python train.py --d_model=512 --n_head=8 --head_dim=64 --d_mlp=704 --activation="swiglu" --norm="rmsnorm" --qk_norm=false --bias="none" --beta1=0.95 --decay_fraction=0.787 --decay_shape="linear" --final_lr_fraction=0.0 --batch_tokens=131072
MLP neurons of a small language model. Each row is named by its layer, matrix (down: output weights) and neuron, and shows model dimensions 341-511. Each number is 128 + 32 x the weight over its row's rms, rounded and kept within 0 to 255. Numbers have three digits each. A neuron's up and down rows have the sign that makes its largest values positive.
A block is one neuron, or neurons of one layer that tend to fire together. After each block is what it responds to, as a language model described it from the Wikipedia text at the highest values.

L3.down169:118144140166151127141104176124146116116229163170162141092179106138209128108110124100116145133177149069124115215088145104093134120141105143130120156140100081174145087071117150067131202156135155072138100172084149122083147176114099133135128099091140197120121092120164148099138098170092128120081100193156140255153189092102147132146090138109150102110067150116054176109112057173116137097086070136164148105104179138129147156128089102168124099113121088120139172120147092118169090111196093117119078114163166193097088126119
Responds to: Coordinating conjunction between paired modifiers. Fires on and, or, &, or a slash that links two parallel adjectives or verbs sharing one head, e.g. local and federal, written and produced, truth or falsity.

L4.down18:083090118133165087148135169136125130162210135159123165140132138098153153064077142154009134133174098140138110134101078144087193128083158178102132145092139100107128139132098084147122144134118118138163148127133113169160109144218118087105118143074170117063130130144125131123109131114154142111177194152119067148087095114106083134091156078127114084127177146114139075100095110122135074092107131146093104114144142148134147089126108105156127109113144110151183107107199087144100079136107156168138117108091117150106048113067
L4.down103:161143121131111194140144112149110112144122130132156152167154145145106152118120113128123114128075158142224137149125122147116149111146137073151140121180107139159119172073073175088160136148156087071141066142082135149151114134120166121177103120160141157157115113106190073157135147147133139127136182117115042127101150100145092105103117170120152143080144141150169161167135179088139096116101117156097144127074143104099205166113189103090139114175101136097132146118150150115105107144092165189176133185136044140121112131070
L4.down154:147137097115098096148140138132157115094138153091111129106103109109124161117124126108145116159160138133174136202118118138115087152140119192060114183110097142083127149123095097174145092124128172126092127152187127077153142142111111071194102115053104142107094146134111107099073139117114091122137145141093091177153127134088101122084190080120173035148105159150098035133147125071136094132117156100092135047136174178095129133148109061129142114092137085158132128070112143171133171131106154152099052173141155099150019077103
L4.down209:118092152124123108135128161158123132117125133084093121099150135089070085106098094108132070147153125084119184108157153130120097153102115097137076088150090094178114089148103071148085120099126128136174098123125118140133149167134123128116172162107084145123094163136126096090095155124163098146144140105155150151144116069126056112157105122160159107140120095178134118145136177118161141118100098143118112126156118214123163119158156155134146118111163044171111088121087074091141118126147102167126135141095076147132069137121
L4.down211:137114118134155132121148114162115109140106147143152109159123107180139095134128133173106065102101146120033123102082163111137122100137085122135141124106131215105149123091085139033172094099111120170154134140100178131172113092125144141109121115062133170120137112118089125076128100127153158117154166103138167173161112176147128135140162143143060125147172158098212145156166133176161109106160123099142188138152066123156101208152154125181105105084117143140091140127062125184161110102053153156146141114107161106134163133144
L4.down251:140125162163130122145165182077145153159121124061204179124189186071164141082127102094134179155135126126131150141154153063105184124113114141090130141106115125123109153148082139186119154122107154145109149091138077112092086156118131078135175123151123166096083102121122135142195143095145100086124160128141211093102118164184171139134094133129070133182149098082146120143161169081071137082162130145154126060153120071137158121164166108116170157090117145089128094069163109153145132175074129136179096186172107178114135118175
L4.down441:105139130175204146124111174163103082096167125054123201078123123126139134084168168111142094159152132080156195154106142155149156128169150155119167146109115095158172129123113150094139062148163100198145120153079102114086157138111115142151112107125127140135183132105102172079090090091134097119109120079088035042183090143145151077104164110112139145090106158191137092129178100188115133111100160139132111086082152046121127116195118134107111152112105092110134133139110154099137111149059134152113140123121108097098122074120
L4.down607:142118149101162150121084173099154134184190119152114114150102094095179206092157153144168108164185116127171090134082085117109123139131112117164094111129106147110115126158104114140120144155160120187134113175152087199174138143164152101100116082085154139172164160094080159125140164169116107151046081149155108137142117143113101131120107096135150073089112105137100130114182077164129151159104093126108101103053141101152118103081150102099141181124065113175145162076102098118146110151113083100159103124146149139111121061082
Responds to: Coordinators after first item. Conjunctions and range joiners such as and, or, /, to, – placed right after the first item of a pair, often numbers, dates or periods (18th and 19th, 2 to 23, and/or).

L3.down245:084114144148145174136141154121149125135132145191136063088140099067069140122171107128191116131143117110167134124171130171154133101123130189140079148103144166125107119141167092116092164132044088180102191119143148094243155137180141129124128118099083118151072132204139092139146186156178142089071142172051085218219102122110109158192112101120133125187133122119159131061100122106121173130126132064135122145105122151138138146101174079056092148092124153135148151105091169157154135116116180121127131096117081153096134081165
Responds to: Verb/preposition awaiting object. Final piece of a verb or verb-linked preposition just before its object or complement, such as violat-ing, cop-ied, agreement with, led.

L6.down28:104133101140143121147097074185122089144176125100150116030094101109100095111146128136174096129119133165123172163122114105127135146099134134110163145111103094105132108130078114117109151117141182112056133136076157159084160153131108171100148165103157087147049146173166207101101144099128132106183140131116228123142128168199115119162176118193159173140186139159147164055119095117185124093157205176139121128120054132102124143120106095105131201130139147162091105085096101132107179154158170137167158155178092189136144099119
L6.down101:106138157094116125145125142075135158169102131078150134089132142119179136175176151152218141144138122135173135135115140126096146135152174139133129123091132066130128189152178146111092151137098082132166125171110141151125100146105056026128120113107073166120084116128144150110103120110133085073195092104161078137150143161087180137157069151121175105122157197145168145111154167103097084170120079165139159135203166165085146106050166168158097065121100203133089161165141109114113121154116138137159140145156061160164142102071
L6.down245:077118105140123109149152116155124107099141093178112152127072090111175167137084109113159078114055108149076144117105107162163006141090130146099102132067089149119125155187106127132134103180121131097047098142133128089079193131125149144142083113115110184168132145118167120123141169174147103081119133155150130117134116159092175111115148102119127220147144145133139092089138171127128077134146184154162157117116181139125169128138123092132095138148144086106116149121107180078138123138173087118095149198115135165121116149096
L6.down258:066142097162144110085101145086138116099197112143136172119128133158165146125129120156181097086099122139112141061122116147093202128138127175162090136138117151170122168050124101128128092103127125107139193108153111072169132156151154177102139097140142101077111135062085083117083130095167186153081141083113204069166103161103163056195078095129125154143095139141087129134145107133082109175143184137196127099153173116108078167124126106082124138138117180112161159108149098145138126126141100121088145166123172153089194103162
L6.down384:123147170147130111105091161064095132145148111138113104124121074170151115113118141202110091155190155136135149104183173174137123131145147086029090141119121132147095098114081111122176058137123110165089103178096080148085130101178120141106081145189181121101121147125103127125143128099114078129131117112127101110187076132130169071137106177113136096138111100194102188149119133165143166144164177128094182131153144109127131122133128079064103131137106109146128184018136119060093142157136082125084158160093112181104118116085
L6.down517:153134197145102076114131190081116126127174136063112153190143149147132206133111097176126125128124120145167118143089162112104177139147139095124131161158178147119145131122103108128112101128127104126151094168156112165165184140182117139115170147113099151121090141106180189154147120087113115128117102117182100116147158112123140154084131106146099136140148124127109136121156143141141189152116140208158135113084125115173151188095144093126148193071084117161173142129136087126110126109115113157164108159182074150121100165149
L6.down521:105169150052148155142107077108126117133120127118108107101181186110143201116107093133096088154167084137122142166100113100068135124160129144151165059057135108113102147114096152127100136149112095140141108065128116210167087116099092139170102089107151101130164119144091177076168147152134153100149107136097157133132128125090147127132046137124058151225126104128120082204068107110172154128137171138157137130190101191111076104167066050153129147094162106108123196137153192099113138174170119151157079099139077129115107154170
L6.down532:151126148176145142117119175141116124134132131166199112079150143129111188084089102164088075127086128170105109173090161113129126138080120148112069116081143106169048098109089094123119081058145101087151060158135104140118143120159199134133112166149125111094095138135116100149037179173163097140125103128144116149123160096137095139169134091096096108192084114112098091089106073157151123116166185169137084191136062168139103127132146170147127117175137090112073115137117113123116135146048156120138207097078158068109114189101
Responds to: Coordinated adjective conjunction. Fires on and or or joining two adjectives before a shared noun, e.g. national and international, human and murine, federal, state, or local.

L4.down4:115133103130125149130164121139183116150152113128107101137105114069129107078127110166130079154126142120123156156134106099045154139085161169169177124179123154166077089099160117146114146150128090124107167107129164189113127113110204135169063128144121065101138183109137110200170156091135129127047128070118062147088099208117080161139118169108110155074153057109116117100130135142185093127099138165116125143142069118139119128086107184209146168171054110061130094146149114143109142110045115155114120155145133149136172132148
L4.down104:160077108150090147109135164181178135166120165121109207124126205152111079127104176138131129161128112156144186150157129167135134153153105151177149130153190130120145158112118115121074146120154100083151149114152169122191153144088164161154066115192088129137124140122088132151117133123165140127157154126105097120116125139094078169080111138149143104075126158152172154152126152149141121187094148105126058088088158103113134054142128136144123061161130111132102151092106182164198150113152153092110135102122163123112136138119
L4.down216:167118074131116163096072128080149131082148137108143106143091114115134117125157132188101144191139121117132134147155124109152143082140126088115122163126191141216138143143140124154088208158133151156088095120136139138241125115163138158125107140130117136143160150134061132143095130137149095124136150082102129119121132120129177129177159144142101135082138079067049095124174147180132111168169103141120096144109151140148058123120098150167116182117088120126078144117081095132094112135142129114100093086168157108117097130172
L4.down338:118102121114079123164103132103157121134101151140130168136060157130160100145067124144114107178154112204149110099094109121145171113091121179091138136176226076141097132124139176117152122151111106088115123125130141098251093082148144180151124091095055115175098116148090166077066109146118091140143198141085060075146122104086089140125152186070180163118134167104140097145151130146141129146125094167080113173124136134153110160127158134121126129071120079062090106126121140108114117159101148100105095108147125137175110114146
L4.down497:135165097118103124096119073184154125083117114110098181135120149111151113097135138187134092163151085157120146115158113124161140139172140124149192164126180102194138179166121105139169172161109171142069106085119160156141091120146149079123113148179127113079208120124112154123152114137162145162181114039166129126109135142071144135157138141160113137107145109113098049107096148097080149199156111172101117102098137137145128151115135111111144140106112151119143127113151138133115133138156112145083124138150129146130095107090
L4.down596:195176100137070138099141109177149164149143118112181154142110171109128109134133150179095129116111143146146151127179090134164173113171127140148124116121200107163121161135158135107102187156101134153138111156186085166215152112132132117116084129149128097131177177109136127157171188140157116066131171078162046179117123128114107125142115118092115141127149126115101092102119150149114141167149127104119192088155161073091115103102135098149091161105095132148121063151103098126120128072093127143134145157153119104120113137129
L4.down600:129118133124086146110101133143136132135131117091137141137126104146145121092137107137084120140122085130089156097179136083133168099184156025150129137146178170178138129160126198138082189119103169103131100127154099128165192127166129101072077166135092111115181129096125123098131191137114141132149106085126039133102131124120131162124105154137125145133128135114098089117140126150113112216134135133094168116132118123056051157105092106148087095135064169125133129125133114139095135119137109171074103114118192107138093110106
L4.down695:131205111148126181093102102156124171166133076173229084132115103132173109115151145091106158173060111116108121129136063117140146112146191149147153110116163151136152074125132084156092107145109114149149129115148116161145141151171161106197062165081116142143127158155096130083080174141147146162167158108163153096137128095118126129138081126099147158134106194146096119075171125128101135160165131166111114111131179124130099149116159122120161155118143132132140126101104143197107092117105071147124134126096135079123163140194
Responds to: Line and sentence breaks. Line breaks and sentence-ending ". " spaces that close a sentence, paragraph or table row, notably after a table's |---| separator line or a row's final |.

L3.down524:143097074192188126170120097108129133205166151164099166135106160098109153142112135159146124185143104139145149076134121113163131125104108203098099077054100099155171123146115090140127102121074158077092092138106149199093127078151140056102053153180080112145198172137121122108150095199128179122151170104115163129108131112091138111094092129115119107139110140160096173139193164161129114119117119167152148094162085131122090121124122125198050138105141104148128120120106152162162144145144131143166103107136155169094104127097
Responds to: Acronym continuation pieces. Second or later word pieces inside capitalized acronyms and abbreviations, such as the IF in LIF, the UP in DUP, the TR in RTR, and CH in ASSOCHAM; also some name fragments like Ry-an.

L6.down71:150096089076148147127121146108158140143108110097112164084136161120170113150196080142144108107147079143106102126176107130126120189090117125107141155226137153178123130134098159124068149099154151172158122094153144112084133156139099127140057110140129121121130159157152151098103081158130135170127131133137045114095108094119129093136134139137096121155130151137144104184150092122115078135114128151110094130206136121182156154108134103130128116122117081152132156166137086128141133121097050140182115141134106105130134189162
L6.down93:124150117175125167120115112121125108148092110092129198189091129099130102101162131112117141111143096117126105060142147121125135099123144137157119155147176118123133161146100139119084213139126136162144128143156092117255125131149134106142071168092121143093121107167088148064164172124162150171071087108111046126093122132167072113134107084116147151137126108112091138059142102134107124156140121163095129059137173144152133088118102176150146109165084153157118164122099136143127124088120052131088129122125084156146120138205
L6.down319:107118103094172113119111069129157113107121138128115126146113121137133139137100110112136095117116158076138119101184159136148104142202108149125161162135131164198114127135106145104103184108119200106128076108125119122255141145130136110120164124131150090142128127139111155093108118179180133167103181154093018147161129128073102159119121111175162121056139121156086108112183142111133130156119092098163098131126110117164167134116142102139151118135136182145124150081119117093141103149116093133122084109153128142125127029121
L6.down328:111081166182178075119139136169073131102121143161121126108124086135096166077140109153082097135090117067098118187146124127126059115102148170163128159154155110174163140090086146172078129084170094093104148135190147077193123098133127165128119119102153126090127147123156096061140129151121132082120150115135067104103126095124170171124128098143092181111197191147169122149102085149136130143122109115075158158186165147160100112117094091137119085137089132163092095127121125127160109136126161063110117147149133147125142086138
L6.down373:072107140119140142148107093112135123100066132119149099131119112116141098100104172147119126174146104151131144136171139125126111121106114247145142158143222116185138136113149114097114188154127112134117109148127125084255134134141137114159105118148093117138205140138076126094119143112166114108123105101115053102102177132124138134128124116125117190137108142108140064119118133146125177142165117177107123122115155114115078138122111157116154112111039161103127161120105144091128152122170049142134147091126087127215121125140
L6.down378:164148165085114120151113097094086139117116132094136188161129120135120122139108105112129112127081109115103099163176142144060169140157189121159152108124120131121152172148110171110128152165118102119153134137188192185255123129166136130145129118136129166112182142164111127081131102149101110107148130075125014111156119163131101133156079189096098103134133150132120121180162153170115076168143138131105115146149126121119081128136131175123151132147149097084098132139078152162120114123138125130125126133089113148146098130220
L6.down555:123128180138146209154141115166168119112133137119108146141146080112142108119101142121107100146158089161168149154156152119070154128158154085150088192083170152205135109117143104108093125130101114093143094145151100116255145143136122136126108171121157141132174118097047096195150095125116121077128110071123087130124071129092141124101079145130135140098140097168127094115145129116174200089142110201086133124118143140128139141105160160159072105102079190143151127143137180129128112106136123152107136085136165126150098149199
L6.down667:126060173113140112108112099136104089179120097105142180048122135115147120126136154149104114090156145124156107157120074124083137074146091108081114111089153088138157144119139131144194150118106092167133107187132102137255198133139125135085089141081092189102145228167099190145152136152087116115112069119135014152099064136141187142140071105176151074112146121135123160172135087123114162156130140201139177121111095109134142099071121115149094110174113129127135107137115153156111161082096149105145061108150157079109122157135
Responds to: Line and sentence breaks. Line breaks, paragraph breaks and sentence-ending spaces right after a finished line, e.g. after a table separator or row, a coordinates line, or a sentence's period.

L3.down144:085092175086078131175077136147144165125121133136190146118131155138170122083142099164061100135165107088178121082155138147113195132153112114132153145120184126192163166115074107108129169129091173204101041140132089095171134146170122186093050131150135117143191131145081176118136137166154129154128172112181075122110149136081183090096097116127148124095147139137129143161168204160121166178145116132116138119075111129122067130123129160141144128113126144099092175178171098118053132124088065126100163104150168157151133106192
Responds to: Paragraph and row breaks. Line breaks after a finished sentence or table row, just before a new paragraph, "==" heading, list item or "|" table row, plus some sentence-ending ". ".

L4.down23:104155141141122144159068090126094098161052143092175145088128129183119112114203170163128104094115128144092180085154093095077143162174091182086119129138106089128129208133088112090136125111146100138132096130107118204143143169160156113215172131134132142101127182109131126147206160201099130108159136160131134171136152148113100193164146091126053167138100083129153104085137178101116109097175164138099117096167121123081110129163128094130112128142191151124125188171129124157103134145125138130107132059120120068100135138093
L4.down213:103114134168146100146109131147124115154112152124096136070133077174156080113213110134118086097108119149094201107092127121116157136103116121088100131114150134102139187109113168147146169172117084184123130045130057155000107126155184117181110165112101105111149150050089132108154130085122142118067121149135103184183133102119170093142115115159105169156134117110096174114138164106112122213077088136109178081100131082149131132121137126139139125117090099139132131186129130112119202195134088083111131177160084167149092118079
L4.down232:166087194150132121169170101099141188069110115146117076165095152119166145149120130109148168140152126130087132166125078093132126161144191094103165166122178131071102115091113125140127142053124149181173145169136123114142158119175109146112129145122147188134172126085132113101172142140136067074133110167136120117152137037099148150090092154160138128109119142098181127112186122089103165174158112170062124142108156130116127145113091130138125086088151137178184167131151145150106166146158092134140127123139134149176155141187
L4.down253:078111175087108151177162150141079058099132169105146131139089125088122178191118084097087074172082187140172215099096214078160146117120149107133084093117079196123161104137086139087170167150140125130086098121138071126141141049153237224130154097117086158119119149132039158121144137184089176102128188152104110130128100096116161146136136183172112098140140164158180157139192098156103116125163091198085193139129124126181108085148137127109128077085089211174125141129140157119109113163129123120102126134169109172144095077079
L4.down348:138104142122155131116188145124138110125098139152182133181128098147121107183127095129159101116109094156112149139107154120150121153072132107119054120119139231146138170165107108115124129108112111059181165154105160113070131136158081121170161160100090125142205134106095162084159130146139108161156201152085072154154114120130128165113160121152195126134148153109084131156132118111113161150123139116109111100162109141141167132096146100189096125138092162115118105140131090062131116144136195164098138108150094113131150104153
L4.down387:114160201128131070156101096050130132160141134128141128119156139067121112178151148113176107138215137095133125112116131150141111141137076125095161124153145096136106128108131150135162081145147116136143128157044119126107111164106194122076114142066112154160152098109133086138143135120119132091085073135103034133099144109148152140132192077181099144141135113143096173075157100130141089138137128171099111152147191108191159061100109126142134057155090151123120147156172143194127115176127092160150125121124098150128080092093
L4.down406:131088094171130174116110132121115124151194178160108120118160087191122089083161103182194155103146123175104116169079127145083093168148071138134147159147131090118103189129115126079135199149146157163168146099109137169146077173131129139120138142151138195130065182116140098096108147089170107201122096122151101188118102134149138099134231168147171113125076082163132138162140133141161153151095135146122158126166128171080145157101116168146089125124189137151182075167129146103115122098082117152134110113149137157100117182065
L4.down659:114091130098212104124129097106110143162078091075128094141115106050092100170140192099111176153139117165146109128162141174152107088074083123174181145142097133086166145115206122145149098146100175122203120164171188104131143187112040134062074079112154160195156105120086072117128120107084135132104106162090033102116090156188099133144097125109131117073144158107162143133154139151110118106110150130109096118100084132113146151148071146075116141096155131108119132082096098114183147163113162163117144120155157061132234214164
Responds to: Verb-ending tokens in narration. Final pieces of verbs (endings like -s, -ing, -ed, or whole verbs) in running narrative or explanatory prose, before their object or particle: chec-king, kn-ocks, sets up.

L6.down31:131111117158194123091154093086139162127118098116086111114173101110129123129142151120130136133150140158134164123113100082155100109179104179069127117110140146122155123112113133125157151108155153125093091161131136145119179134069143164159166134096131107102140176140137106088159170107141153140109124164105078143086081077080126145094129045129118129091157130144127093144125131142097181115106145092107114123177074126128133162087174178179120134127154124123168094146171117126203126104186135096157154099112127131146096151133
L6.down82:079065102144139044117122162072113101140118110178150180097154144150073152097178127145115178153167135118101157149135111165160137107108083207188169115147122169121128102095160110135114143085075145089078145123076117135111104098065163107117132147152149129166151149133118149109169067167164134137168131123108127137151193093146199099122117186147140091117144149138162207089135181137124077122122145104083213119156157129107128112097168085185098083147106067147112105111147079088128151118101085137102082133137131145157104126143
L6.down124:146196118185096057127092154109135100142107119078134103113122131146109159108062090136100075128092074128162126185125142154156160107158122146157102126109143117101163095132121107111154115159132156163172143084200082195111125155145122118156159173154128155064077183083131131167126132091146088150069150085145134120115127169118144150186052102089152131132054132110089143126146084092102086113099126131109162119149139113152140150136109133146117193074129133103155166114147106182154089109083207148187105144175142177177108078130
L6.down173:144104099163145147128176166131121175146064132039105057101138120114079160106124123118104123089137089162112109108160125172153136164127073087153169101098163144095097083108128128147131158071181136086138151147153124116186138108104199133108157144125186118105139181102141150128133162118163144184199120133146114143054120058170097168134082159163149120162108118114125129112160073097027118158134154144112066106126123149102110131110068114076161138087189167083124137139072127090132171153136151088145136117134134105165164157097
L6.down185:136173090109151083139099137129117122057130179145169130158143190105161130136133094117169062170058148158137136105101122129136094107145141064111150208126079154119152216098102167111072118109128128179127176127131127087111124122130128139171120123163089135118151130062114135102175121147179084126110154132135145086170142141148131087198139096124157117156055105098154097091137113112110079153151111134137088133104133117090144140209068061119171115133212154153209168131144115115125086114125148120158107157159142166162118110139
L6.down349:140191144173144089150140136102107049116081166152138138138174119156136100191193100128114130105177135154095124117166133121147147152110119091082143130146147122105132200150133141098075095131122119127090092096114168112034157124130159100141149117126154193111131178056065111096169128104158122107127121083140045134127069100109096175119145128142132110141123089171095090168152085089110120146119172113075086128145151156097121123177131163129120122072143117170153150104108094135172159078116115137188110143180076122189089130147
L6.down438:186129189077132175115176084152079138068166126106165115119086085127162150133124128093132158182168140126133078140142098164099179118113071162105140120130137076107141113156152091121099082139116159075118193132123171100142047144108091152110108164128108093147134146156114177149135163149078102095118198119074186102146139126125117120090115177095165122160181062148029142111103102089188185080148192120134165120134103106115132148183114116121117149173158113176140108126108156171108106118152077073030099065067132166100152123119
L6.down552:124104070098144164122112096095175102135060098144096118085162129130162135103136129131118129097089162147094148164135112144101137152148111097119138117123155073141187207105157119131166143092144092150150084124108160165156077184080100076170140099095117142122145148107164142152152157094083115153127088118210141142083139115128134130141151072202188113123135097121138153090146129103156081156096108216118086112124153142122170131138142079173179079139121136097154104170123107128124147135114142140125110102182160129104156139095
Responds to: Verb-ending word pieces. Final pieces of verbs split into subword tokens, in narrative or descriptive prose, usually followed by a particle or object: w-akes up, mar-ched to, step-ped in.